{
  "n_layer": 8,
  "d_model": 384,
  "n_head": 3,
  "n_kv_head": 3,
  "head_dim": 128,
  "d_mlp": 1024,
  "vocab_size": 2686,
  "activation": "reglu",
  "norm": "rmsnorm",
  "norm_place": "pre",
  "norm_eps": 1e-05,
  "positions": "rope",
  "rope_base": 100000.0,
  "rope_fraction": 0.25,
  "qk_norm": true,
  "attn_scale": 0.0884,
  "bias": "none",
  "tie_embeddings": false,
  "parallel_block": false,
  "init": "orth",
  "init_std_qkv": 0.0209,
  "init_std_o": 0.00521,
  "init_std_up": 0.0209,
  "init_std_down": 0.00319,
  "optimizer": "muon_variant",
  "lr": 0.00942,
  "beta1": 0.95,
  "weight_decay": 0.017,
  "lr_head": 0.0096,
  "warmup_steps": 0,
  "schedule": "wsd",
  "decay_fraction": 0.383,
  "decay_shape": "linear",
  "final_lr_fraction": 0.1,
  "batch_tokens": 65536,
  "seq_len": 1024,
  "doc_mask": true,
  "train_tokens": 488400000,
  "steps": 7453,
  "dataset": "wikipedia_en"
}
MLP neurons of a small language model. Each row is named by its layer, matrix (gate and up: input weights; down: output weights) and neuron, and shows model dimensions 160-255. Each number is 128 + 32 x the weight over its row's rms, rounded and kept within 0 to 255. Numbers have three digits each. A neuron's up and down rows have the sign that makes its largest values positive.
After each neuron's rows, "fires on" lists the tokens most often at its 100 highest values on Wikipedia text that the model never trained on; "fires before" lists the tokens most often just after its 100 highest values on Wikipedia text that the model never trained on. A number after a token or word is its count.

L4.gate396:181088120135139126137144131115130156118140110097137082164102098090124102140165111083100037166129113069075165104139114192119139043139094114108123204150164161068135111110117124094171164101148112148126145134114156172090108108091159099116130107154099125150146148153164132120097152166160128115
L4.up396:134110147053085143170193124094167144130155104101118122104124137158143130128077100117147173180110115102120107163170152183162090115159131127078105126133116141128122115153151133161170149131105147085111061070143133136133159118138188128121114107163088174129152086105134191074127150154128085127
L4.down396:117144101129123129151071143104193139110167140118139082143122143145147118111162128106129118155154128125121099144132126167188124083119086116087170129096124164175130099102141132149160161094169168148106086182075093151135119130134167142057145118096128081163151162205059116136172147093118127177
fires on: "o" 15, "a" 9, "ld" 8, "y" 8, "le" 8, "ity" 6
fires before: ", " 25, "-" 17, "." 11, "'" 9, ". " 7, ": " 7

L4.gate996:157085124140161072176130169163177091125119111118090141117129114157128095114131117059106152180130147105093117142171108165135100098139102138117086156088109112183144151158169156132133160095126170123145157085094113092157129135140128141150096096160115092117108108141116160168150130112146120136
L4.up996:148139055122106074118147133149164117136114156202178096122075159158171115124126129121120191190137093154125116146121136106041137138117143132130088175143112157104120121111114094176163152089164144161095136078105137092139128155117154075140152178120123044135155104132101167079099157111142131143
L4.down996:186132135137137153123093165075125154131175103106117129107113115167182139145145144111150056129093092174117109132125139223196105125084132164083193136105138176117150121157152178083158111117150101074097095218129073101115145140140153156132121130112059090121150114154171141108156109067171171126
fires on: "s" 36, "ed" 26, "y" 7, "es" 6
fires before: ", " 35, ". " 17, ": " 11, "." 8, "==" 7, "\n" 5

L4.gate67:104187118067139139147178120134113145134131103073094106127123130170119101104168088125153151188128118169094136120130157106129120124149087141085155147170090088127165144069165113174056137113117099137187080100215101113130146105084112124147079131159067170131143090131141114113195119111134180175
L4.up67:098143099095122131105097139118170117130114102146103120176131161167161081120104183091107183135130129113159161084143117104068094084136135139123143161149177172156150147098178145140128156138095103143119068102115134065154143122090171122146098138100093148211100147179145143129161120089127099180
L4.down67:174101132088152112178108174124108167112161080088204160045101176117124168187121148140146127159076137150103115136125133122107156117193121105139132143098037154142185130136126160186081089162063137148132153157135125228190086154103167136151155156121136130142093109146053124152140101161142152117
fires on: "History" 18, "ography" 10, "ight" 7, "t" 7, "ength" 7, "ance" 6
fires before: "==" 23, ": " 11, ", " 11, ". " 7, "\n" 5

L4.gate111:136128135132127145158192117154138089111144160130113091169088174147109128129138133102113130158121136177136137142129059013108163112145146157138148114142085106143114157113130177124159102144216177182181095139103087093166073083134128140151105138113158157170053098078137211098101172143112147124
L4.up111:148147095174113154191121119132144147162154174115079126121081127149157126104137063117114130172160135114153137140108116067113149111149091119180102145119123123167072136137078125119163047157161136162179133164102118097113097076159095118122092142116162166174093164116135205108114203092180165148
L4.down111:129141129148119128133138117114139110119135135134118123136126136136128127122121122124107125129136140146132112124125135129112129127127119131137125122126123127129128140125122131131135115132130130118151119124132118117147101102139124115118124125135128138149126141123121159123117147126121146121
fires on: "\n" 71, "\n\n" 29
fires before: "| " 55, "- " 10, "==" 4, "== " 4, "In " 4

L4.gate783:181164124045161117146134111182089083172160131115162133165153133164156117103114148055104108203096130125131121075130120158097142142182111086135068098149079101159139169154137143136120107062195135112079147166123124049148118122177124133166097156106163108176156120137117181110147205161128074122
L4.up783:129132114151078135099129145143145171163081167185082139131143079163150104105101101107108134137171180134116137094110144140080135155089123103087144160120135065130169190186101094154111142138055102152131162080114097132110115165170162082142146196106147129176139161075107141097168162098107104177
L4.down783:168144127148139103154169145114093156181092121137135097106171116156113110117104132186141141137119177114116108149135077152150021173104129182074117079135080139176176108131147121108112175103105153102152177154161155105129110166134134051100096073091120148126068172148066114141049131160159120111
fires on: "s" 29, "y" 16, "es" 13, "," 11, "ed" 7
fires before: ", " 25, ". " 18, "." 17, "\" " 6, "==" 6, "om " 5

L4.gate933:104147059096099145149146128121103103124135148127076120099158107174180153066124134123110150151156166119195173116175156132122200101105124103125142149092108152161099127147097127142087102074076106135160162164155149041112063181142101164057172158105134146154148196197166080156125109125152124166
L4.up933:112119106136111165137114135120094109127126141101109157112119078132152115134094165117194123134167136066109097070138135097135162105164085046130088108004127120131104155084127062124121101098090115057140239115183101157097093156085110124039140186107099095099165200180073154100138177105103140083
L4.down933:117136149152111135095118165138126115098125136121140136142097125098150161105139114099095080103141147117147121125162106176075114090083161147105154149155101174093112103149142145142126063074108151167101112102145061122199095075167124156077118133092158140093161131174096129132138121159100140121
fires on: "during " 26, "at " 15, "before " 9, "since " 8, "after " 5
fires before: "the " 41, "his " 5, "that " 4

L4.gate239:174162133111117162097159135105088146079101183096136170150168200066120152130166151139086081159115124177164119188110070143069120164173090166105194124153106134125101090125096148046128128208097131089124083087128163157156134173119081149144130134129163118120106135178085090109121103174125130145
L4.up239:149122180165110133188095087094102164155148145120125111126151116088157114142102126161120155102153167120097123147188116176183163123134124144136099126178137158128109122081108146149099139162158075044153134137146134117132132182157157082085094158111143124124154109159113087068144089221135160137
L4.down239:168119137167139099152112111120124150167117063116131112087144075146165154148060071089149157175150078110117012085137156193140099135129117083094166125081168112150140090177148139149072100158118177096144082175182185108121108135153114144160135122099160095109200056184122093094069122155137106142
fires on: "o" 14, "en" 10, "However" 10, "x" 8, "at" 5, "four" 5
fires before: ", " 20, "-" 19, "th " 17, "'" 5, ". " 4, "te" 4

L4.gate156:159153149155117145156194177079074055098091113126134132173113071147120165176073100116138096128065114111083128141152122141125107126137159177099153113121159128130099119113084132147119129072102161107135169160126107141116066100139083157092131151123139154171111107098055094102114132155146098124
L4.up156:157149107185120181152094132165125118194092137073147150175094255194121101115136146140165132167087154094123141136133159122077190115137095118176152127117130129147140136092183060104081091087154104123161148115135127081125134128131078153103084174114073120154148141108126101139157124126138140139
L4.down156:095172099122148105143102152108109142109112113065145127144143112151195194120139124132137062101117146114129153128169110167126077060113173118113148179081117124120192101164182102197131136125116047111140156171080120120164108133190061100108097091147154060138158078166102106136155134094129129170
fires on: "==" 65, ": " 9, "to " 7, ". " 6, "\n\n" 4
fires before: "\n" 45, "\n\n" 19, "The " 5

L4.gate192:121101129137162064109155138161173151112129163092095171099155120158170107181128093114062147178124167178122137112107156120074136048139108171147087081079185110190147129063126085140093171137132138165128094150110104095093135110162133131103133122154154129153171106123133109143124104199148126094
L4.up192:149117163113139164087160144104098093139141166120139114158134089103121123120103126171070087157134146135070113148143123142137133150139096094133165116124089122125125137089148107139144094215121162147126150127161124133095077108102156123172039135090129138076124169142131137126138095113078178170
L4.down192:151106135198102146052091139108154094107130109090129059089176126090074159172157116174110139127166122121130173114163156138139051149157129157139143122157147099103100099089051091097144088142173114144110111126101159129112180126147048149122133173065107104133168115127115133134119127145141123186
fires on: "of " 61, "during " 7, "in " 7
fires before: "the " 40, "his " 7, "a " 6, "of " 4

L4.gate257:154097156105144150093101108139068098075072062054053077163169140179100113181087079092123101165189124117146103135134155132132088120137126150132131146143141127151171168151167125114123099147159116074115079143113196089087150081108174123133158117108175164104098183106103147121144130199114154154
L4.up257:112141154109094127088129156071090155092127104146161122137111164131100128117182059087104103117110113112118114147135114141082123135110093082151110138063085112099141067154111129127110116099088115118171105128175114130095141086129080127135148154151088129133119167144086121077114103131133108143
L4.down257:128154130106113102071133166161155120148066073132119112116101131130182122147141124161121149150151097091176142113115076106109124080070165050125149149123058138150117043150140156212108153105084080169092145125160063136114169127086098147141058086103091164167061170141106123116141079135102084119
fires on: "199" 18, "200" 17, "202" 10, "201" 8, "198" 8, "195" 7
fires before: "0" 17, "2" 16, "4" 11, "1" 10, "3" 9, "7" 8

L4.gate834:177134116129128135146143113134072129129092202172100079146110191183140176156142082150123096097189153180130161132061189113098096172166134097168112168145113117125130148082169144130120136182087139155112107155131115146140143110082164098095105120103128117114130202096122077149173118143086115145
L4.up834:218136168127125097155090106132152121132103145143165133154152139160103142137158163095082085114096135120113104122078133169126092130201088173101145106121164126134175134101152159092132146127102115183097056184132087123174142115100153107108093143126176194132111178116095102135150076193097115131
L4.down834:141161119177159094145111101123117079146102106179173133140109127108173124150105043101174198169093119121146151120098043125163129108189154122140144125124085117122157143153127179202114132149196124140103105129155075151142172099080104131123127121092088138118169073190107132124151130121156143150
fires on: "\n" 85, "- " 9, "|---|---|---|---" 6
fires before: "| " 67, "|---|" 8, "|---|---|" 4, "- " 4

L4.gate173:172161183153120131149069149122131068125096123138104169103139118123163105182105127151126138086096150140192123150105134069089097092125138105130118047143127110105190100183127115153110144094135180199097126103146105147115145080164090161088148126128080020117094138087145128205123125115174181136
L4.up173:118151183231111125125099131127149128113207100064172169177161114128140152153133136112090122126123132114159168121077139136065103144184163091180142081136141103172141111108153114095022057097096142130118088086115091153128152143138101083120158151126135128103115119125179147155135135168169181118
L4.down173:117076126142177082087106069125147100131149104083112142190105112132118133095108089149107124110154093144098102181105075130070132077150112088112080166126188139098118145090144137203157096156133151114166105101133096119089142132190085129086134078130153154125135109134219136093140125118169104164
fires on: "\n" 34, ". " 11, "a" 10, "art" 7, " " 7, "li" 5
fires before: "| " 52, "m " 5, ". " 5, "ed " 4, "- " 4

L4.gate546:125121118084092144112137130159096137080171152103155146149126096108102096109131145077145156156148140181136106152099065107085208118120115168101081117157115129122133066107090128157136112120144170144102056191209111101103184134096100160096074099158175090091123108100084145160164186134089156174
L4.up546:134198086150095135082118188168176179135155135106175133085130106172142035142180156148137113111178130140171123119112124089105190099047117145151136140118125113149106139057047161124140179106191192144093085150128089113065122127172180140145123099139156116138124127074100160081127168136124072163
L4.down546:120149192177150159104073178096095154063160129120080127059082112115088166120174103081180146112178161072108144126126094131132180103111158173067118100134145127121136137119099090110121112117096155164088115144166066145127120143112107200044127092176098103146125152132119154186146094121091177114
fires on: "." 78, "'" 20
fires before: "\n\n" 66, "s " 18

L4.gate921:132123174162113038067129122071187120103072147197168092117048145152130119179126090114087158111101164121170165128136152157136099118151126160149180102060089104129161099110139192115129098081146114092058162105166099109115157174141098141141148080173090118111121149137147053151134088175159128122
L4.up921:213147119142082172124155098096194109068070085123131117102159128095182146085180119072106160122144071136141171195118168160102135133154169150127113103145148125154160110095118160135139058134124094102148090118183131073141183116116103115103125162133095154124152096153118093113146125106121115116
L4.down921:135114064126156120103165101134193099134104163177134156148152130113161148071196149133202149146192047080108119112159082190110113096191130074094124152149138159179112135150105127150084122146162079103098119110109152120171114127159059045141136077130119126128123172137128112142151044127114154100
fires on: "|" 67, "|---|---|---|---" 12, "\n" 9
fires before: "\n" 56, "\n\n" 11, "|---|---|" 9, "|---|" 8, "| " 6

L4.gate336:143106143120089133145101125115154125138085086109089157145122128085095178202134132072137124187152197131030132140068157178061165127135157139116125123113114157130098139101116090131154134100082186110163095105148160145128154101145136149145095093161162180120125168122087106075148118171087156112
L4.up336:188107140136124145058107153145089119101092125116150105104127130135082112127158132110220173151171131116061103070106164155152101169127096129114132111094143139177162136096177145115134148137149130161161130109097161161094138215068075119180150147154184110120119162033144115172097155114166103164
L4.down336:168125154159151189088118148132106141115153103120106137121147119134159085112148121119137133111157135149137100170130099144127110154099106145117111159153148079072158145156149093189127180099120134080097086113106091210173083171138120146109110107098122111073092105103127105097157160174124156133
fires on: "9" 14, "202" 14, "199" 9, "200" 7, "8" 6, "201" 4
fires before: ", " 15, ". " 12, ") " 8, "." 7, "0" 4, "7" 4

L4.gate468:147156103130164150086141152150140158089166203079039155118157092096134106080110084099130162111124184163162141141102095157149164187162105148107111150135089148158192113131134133132070112172118180178175091092157106061138145167107190118099183168180077123155154156165098136123149123083137123141
L4.up468:115177137175143125114122177087135129103105149171130139114113059160126109155140143080135074110103133151137076138166152093148128133069150164180177134141189094140114130056122181100120180065155095097043171090116167121100141102075148116054094150106148075107144161145162131103109164117077124137
L4.down468:090135138120154129172180157132126076123157191082068166091138122089155149153141158149082175182163134161109135093179170121142130122158059134192110121140135112129077113143147107102126151133145144167121130108117163128096145121075145094182120110161100128180190099144110126113175174096131151180
fires on: "'" 71, "et" 12, ": " 8
fires before: "s " 65, "ween " 5

L4.gate25:192126146135117125138150027134147159124167135154163058158092136108130177090062087119159080160133137125172124138102146149140126196161066120119096082048090050173077117070109177163121180144087166102088108022156122151163090172130094075171109188190156179173141145161127145126134085163152136118
L4.up25:167145142136120118077139187142150106132156148167123106113135151133086151153120111059061131148103138101102128164136124157144063109122200154089118102171199154132137114092085112114133133114106108190166197158102187158145069109100103093124118139125055171102149113063167144115153118161142129157
L4.down25:121080089129098124165131152079147103152116117161139130119169075159093100169150126116131091078118092128102087105155162159168126150159081133164107161160163088191166083086141109157144121077150088154127149146149126189122138130083137109158129117189138104158097135101109153078133172133113062122
fires on: "7" 15, "9" 15, "5" 15, "6" 14, "on " 4
fires before: "–" 14, ", " 13, ". " 10, ")" 7, ") " 6, "), " 5